python train.py --num_attention_heads=4 --positions="learned" --tie_word_embeddings=true --init_std_o=0.00253 --init_std_up=0.0156 --learning_rate=0.019
MLP neurons of a small language model. Each row is named by its layer, matrix (up: input weights) and neuron, and shows model dimensions 272-367. Each number is 500 + 40 x the weight over its row's rms, rounded and kept within 0 to 999. Numbers have three digits each.
Before each neuron's rows, "fires on" lists the tokens most often at its 100 highest values on Wikipedia text that the model never trained on.

fires on: "8", "20", "26", "24", " ten", "72"
L2.up1695:511472532439528533404520488483459485479508518551476545518466555491527548447524508533556469576487534528469515466471502523455539585570456502474532576462542437554595425514525536506509452460511449527535490534471444504508481476487543439541507396450462529541471481502592539572466526467479507540

fires on: "\n\n", "\n", " implement", " invent"
L3.up961:444510477506393481513469469478499512524538529512498464519447518566485532504488461514475479564458529483460475476517581530567470528490440481577443499598508468523498414502507449501455514502355521470557545444526501518552452540478533518440501496535518531570529511569475511502530542492557502488

fires on: "us", "aur", "ius", " come", "aus"
L3.up632:513487544474510501440539546591556496562509526527480498433512428484520494453521515510447508567495422527517494524528523485561425512466492562495482557501501559470482511464516468471516481444509474513483491451530445520556484458435466429493562490451520498510599476564547482468525435419554450533

fires on: " his", " its", "a's", "’s", "'s", "o's"
L2.up872:549467455572518467473453513464468479496524490532468455463502528482480490543514461565492433488496481383527493500520537518442510434522476497448477508519564498478530553577465471480542474454507494524482484490501504540482432574466473443453508504455524408427502555473498504459468482451494450512

fires on: "\n"
L3.up1869:556508522477514530513463459493512476536457522558527530483464575417560538514467537527476424521444484494483469588527496534532497511490479559639454499512477469454488477450593552493466482527458520537519475447563541493504463560464495508414470497492510607481494515507466429534555540475568476420

fires on: "\n", "- ", "\n\n", "|"
L2.up1087:486477480510470503444531515427449517461558512531510519504528481442437479511555490475475455614481518481558489490504486521456537418479528469619462527572479562565498496514462491495513551454471475506481464518419571474534457507556489434396478519483462389489542452511525482532528440542539499418

fires on: "|", "| Year"
L2.up1907:581547499487404534486560528460491504512510517355492509477530509484483548478525518485492497516432501496536528452484637460489537495512468507500449555468506474528459528548505528480512451474442519540481492466554481492552491488568577486476499502480510527512544511451540549488532495519536441498

fires on: " =", ") =", " number", "-com"
L2.up1751:545487485491503507462568459508524484548567496512463454493476514505505518544517540455471512446551527480529497459420516430585539483541528517516552460549526456458462526573652503504573568546561441512553434513514457556462503486556533511593519536444519518498595512468502473488480516490442542501

fires on: "\n"
L2.up1374:532452444473448426541468494444512483476486452538510529513446517500502531528429477485458438494447456505507464531510393494522467556475450498605475540503471454529466528449503519516449465518467511519428513481521558515488446521450494530429446432450499579496566499486509459475503500459625443475

fires on: "\n", "\n\n", "% |", " |  |", " in)", ")"
L2.up1207:483481498495475454499430498441533520488490503483448533460471592535454509441477500544465491518501525503450480537525561528495516493431449554486432544502517446510486517485578549496466430498484523547485504506485461508580499509553492465515473510457553513489530523481545464506489495501416497575

fires on: " p", " view", "ab", "ath", "ad", " information"
L2.up651:497509524449466461484542427470492536492489467470477428528451518541508459482516570460496548472499514526469485487539408454518521464508528479477468527538506562500467543483536509464507512475561532507532487539509389447537539516485519552477468561469531493497587459523511487468521576521470467458

fires on: "z", "iz", " As", "as", "ad"
L3.up248:508444513541397486500541468497499509464469485567448501494516558480549483472505496482522491515503438447550456497519456499520542453466535487505507495482554487524528519507527429492448501521542502516539499555436525524500454486529459500527496552459508506492477473488473485493528493520451524456

fires on: " is", " The", " He"
L2.up1774:546451490529546516509474490497495492529504537458445450549524493495524519396542550497499426513505453454510545501516446495465406476517504498531501534550529408535506477497465400470499540502535569482519497527549472502557456484459480446482499434514448462435450509389508578501516489465523487497

fires on: ")", "s)", "|---|---|---|---|---|---|"
L3.up430:484461498536448540448500515513499517510485474470515539456541527513517496512528449550574505521490513525490552475555511514527501487518468475429575429515505458495523466493437475554476481481627501551532515430500516555518500541544592494533509482481388459481451506510475525445518467553514521551

fires on: "ing", ")"
L3.up759:556501502524451586455547458494488473452501510510497492441505468510513484506562491505533524476447482516469516479604507572566490518516457496541505510492448495497576526488490474492522427464543493451449460508523478459483527537539542469575480497470492440463497513510499582480464467493544472544

fires on: " Super", " dis", " un", " super", " micro"
L2.up356:503438479530515500457494513453493473469455498512536508477511593514426427523516454538511537497540544520557528444462500518488539521467496547498482495486505523483543474466531479507491541530445443417525529462473424519530518449541484528568409540464563389434476512489494425548531523448511529507

fires on: "\n", ")", " –", ").", ");", "  -"
L3.up514:493490545490520478522421451518572502550542539487532453459464590531412432547538607517443498468495491543424464501486485544517504475456445567466492500548512468520474592495440534508509516470531490547471449488473489475509513534564477498573473520413556472506520477485465459529500521467449463603

fires on: "–", "-", " High", " percent", "ox"
L2.up1782:527447512478388499547480427497512531526563533527498497550524530501570454470538530524476464511500500549500554461470529470507458518404526500509479514517568509532477471501579530490507508452553476519516477513488517513489577463507452490494510441584487516506456548451419454483545556460451478479

fires on: " made", " fil", " received", " sw", " made a", " makes"
L3.up954:517426449603501463451507423502490618473454503387462507474516566488508470559543572467356581520502447442514591444486520497456567476473440546511489515470523494553507508499508496477468502485542554550531510582520518446467514558550481470547522495459519515518452522475481532502503515461537532502

fires on: "if", "18", "ri", " tri", "emi", "OH"
L2.up1262:455522506529487495375512530525541476515448506539551528535507542537544498477554500478502437439546544521633482490476529508490497517508535481476495487522515460543449565514510454585546495534544558503469539496502520485493632469559413484509462510535443501526534477512514482516470498487514503463

fires on: "\n", " Fin", " ex"
L3.up1337:535461489486501443510462445458450487517511485477513441552519497539458450489477515545516527434465515508524427607493493457540566578488481571598467513433487510549532517460478592539523413471489484536510495461445518478511489526482495522384427484491496592504562475507425405459543447505602496483

fires on: "\n\n", "\n"
L2.up922:515468454500528532524463506455443534511504466508470535435480490496464537460507481458556484497530496495501584452496467472507449480513464479633477439482444517500512625561501484487475523521501491547583516484492505491483494487570489493556469536516505464497585466502525483543546532532536493502

fires on: "\n", "°", ");", "\";"
L2.up1630:548561515442399510525488417557548503503508456508529498581434589449517489476470533518536536516490558517511495522500431495482537509559459538543480443527560455477515440463552533495487466469457478546482539515426527491539461541529511468459495471523541515470524519515492541470559455472486512470

fires on: "In", "ex", " (in", " Con", " Pro", " In"
L3.up587:451488380472582501476472481448565503517483464503527486495534497469510539563478523521516483512460525429531490472502534414498481498581490505486476503523532474527567615486443523509544462507498466568556518513526474566514544506502564500491465495507545458468473500530465393557497454502518485444

fires on: "ur", " Par", " ISBN ", ") ISBN ", "par", " Pres"
L2.up1666:450477513512516503408458498490400539521477465521546521596440439527517403485541461501520386473471477470464476506467532449491497449533515540489475555517489501473499487460562471479507535489597449502533493472561474502544534501467501546453483525506521528511483568404461526500467542549512555484

fires on: " those", " These", " such", " these", " gen", "if"
L3.up1202:528523533497455499563521508586448498495514508471568495503497540535443505526447575492506500597469469535494432432456528516457465521427463473497487531519465458505480574483542472478528496478469546469421409556502506554484477541468477516533531557503493433563519508517451529414480453453474502449

fires on: "'s", "a's"
L3.up252:549498525578538448475497463474523428506522496502542516506597485509497475535523489539478463469492489413567494540534541500439531474486446497444467580465544537474532540530478420490527484476548493498505492493514507499485471603498476435467531507429482418410525513467482519473474488480460454502

fires on: "\n", "\n\n", "| ", " Gr"
L3.up364:489519444495484525542566520456489502474467518526464485440501481538549515477508450481495512512494465472551524494476457483549467478455531460443456601541492531509439563537529437516511497487547499493535555538428511523575488575469531493524448470430502455484504502455553520512536512517537494431

fires on: "\n", " Al", " William", "\n\n", " Edward"
L3.up660:505491511475524505516495473453485541529492412517490521528428479454593493452496463476507470483542483456533525519446440526498511530517567502588502492537511518427456648500469539529425438497471538559477474502573536525501509541498445455528532507464459417527527482442520517483506545523510479481

fires on: "15", "12", "10", "16", "30", "13"
L3.up1107:511494452530574574522493478483496517547466533520502584552491507485511519497550490479529406507494499504542603469468453541477494534501452515541504511366514451485516490499484490458490509498535508578548515475452515503476424477468557440492512544548455528523464520476414556551484548447470488547

fires on: "–", " – ", " until ", "|---|---|---|---|---|---|", "|---|---|---|---|---|", " – June "
L3.up1973:478521510542518527433497458492518525514487452500496505453434439509437584439533478461534469495531480455461502528495572442513552538484471458481444510544480449553491519484512519495495487558452501537592447527521494494561536459532460514471545545422488485557498423555494535475447507457476543444

fires on: "| ", "- ", "- D", " bill", "- Ch", " Me"
L2.up180:468483445457544558523544436452439526484551534511492551541484480439550587545577549493406507466446489446517535476468496518468443475454500531492500496453517613523521492469547486462480461489431538503544534503620521463516438495554545477459504469529483484466503529466513478522538476534453476526

fires on: "\n\n", "\n", "| ", "- "
L2.up767:513442412461405504526521483446471519498540491494465542451512464490558489481612473524485484496472524413550478504462439507502450434479545510514456562522494470497497537539491485484427454453492460486498556525458557493563424497578484490537513496468479439466471451494474547604560457513487513444

fires on: "| ", "|---|---|---|---|---|---|", "|---|---|---|---|", "|---|---|---|", "|---|---|---|---|---|", "|---|---|"
L3.up1675:476542526478528509418495497509512539507512504498442564495412444517508496469547476483497455530510494419491514492443451513562526501511523485550529444504473495524464497500613529518501430494508424472543505523529536466501589480509533509487479515514452470518496409474490533509526553414559504484

fires on: " At", " After", " By", " For", "After"
L3.up193:530472470522451509439467527438441507502481490550490535466466494557420490424490465512527485550510498397426514465467501526532528509534460485507471454503492526502508532524445491568418396510466492508578464552479476548519565502452452462445499531484515536537523478422488532504511503477512476584

fires on: "’s", "'s", "er's", "son's", " My", " master's"
L3.up265:516448484498535420525475511484464434525487518581478441514536555524496492499527507490490508459456499396528505550480514521453419518554435546473521485502480453528575506500458475508568533463521531452541508576501511473502464519530531445461483529479492455488511503504515504493498507593477485535

fires on: " Sh", "2", " Sw", "1", " Wh", " Y"
L2.up1396:488487520558470474467503495471465457522453498521489507495509542517501534522514486479427444514505586512490484501579424499524476583491511503549516505467495512489549520555509514441513481558514501490544464513547419514517479454476480511475495561446477515534418506497505473513466540541505515494

fires on: "-", "–", " assists", " rebound", " ste"
L3.up1707:535484521569437477513457490469518466518519531504446504604519529518502416456545495444461454480517507527479471448486545512540581542492558491436496456521541624477479493514549460522522493471491537556523496450505546554466523473529503530469546518488528552530441505589519536480491516502488508595

fires on: "\n", "\n\n", " Although", ") =", " then", ")"
L3.up731:440529546564520499476448546495567461518528462477460442420531546543411540437482456495518503529487555526531524511466502480490411461490485432506599450458504544532497533595411472562548448469524512489482507470535442488438416487490468540649537493550448509529471505526481534493498477520595511623

fires on: "os", "us", "is", "ius", "oli", "ia"
L3.up150:463493505375503470511580542495493441534496512534488514460532472510461502463520455503502467516513467506514424601585536498462482499506498459499505551512449464416548521508467500469516436483428487510538448541503506431506563469486475583508507482426504593505524539495461476541494513407514517553

fires on: "|", "| "
L2.up1520:477568516462520500512432531492549511524539474509438535508515522487490530426396461474489484514549508528530477473494571511520498532534480561461465499505556514497453526564600505511525482467504497501489474472456513498534451528701496471575474487469560524482651495540552507472505488469513414549

fires on: " /", "?", "!", ")", "- Preceded by:", "- Succeeded by:"
L2.up181:587437528566567495517482575478485480482467470505512544474522479486529514448471503472421515553496550512477480535490453527505525481563582548501457455543514453445481462446462423512525423534489548566505368548469500465486536543520532538578491458469508611567578519485531470470496462455493442533

fires on: " In", "; Label", " | Released:", "–S", "ex", " (aged "
L3.up1737:461527533444548540497493535509468478482570487483518484524534545499473496484443487465528469477473518436547574503484446456524508482527525478490451482506485586519477574529434534527518552534507486491496473505462539468514530551568544508435445500461428438441513533453475412503524520514517427449

fires on: "n", " n", "-n", "-N", " (N"
L3.up1655:541461493528417505513464520505467467543460503494524514564493545534492502475553489530538437519501521495494428490466439541466527502500544455451467502481470439456501545544510543572551420480506568541520502519563503529505464516508516466550445534518517462496497516527490489484535485486484534469

fires on: "| ", "|", "| No.", "| Date", "| Year", "| Team"
L3.up831:491556462493527550504525482383543575475514496462516567445501508499541531483437602492469573497462458516438533510459588479530534526526449527468530498414532467530489517551472554489492487468419484491456546464586460505461482525591481488506489469503488511540513519403549530505557531533576491453

fires on: "2", "12", "14", "13", "18"
L3.up1257:546578441537555484495563494495532527504454499498482511503476476495527545480548542508483491469502503518533507513482462526431491467508405534469443526460467449496505576533509499533496539468528519588572563482438506462482513510514472539519538473521529572527505545424546506447507492524464567494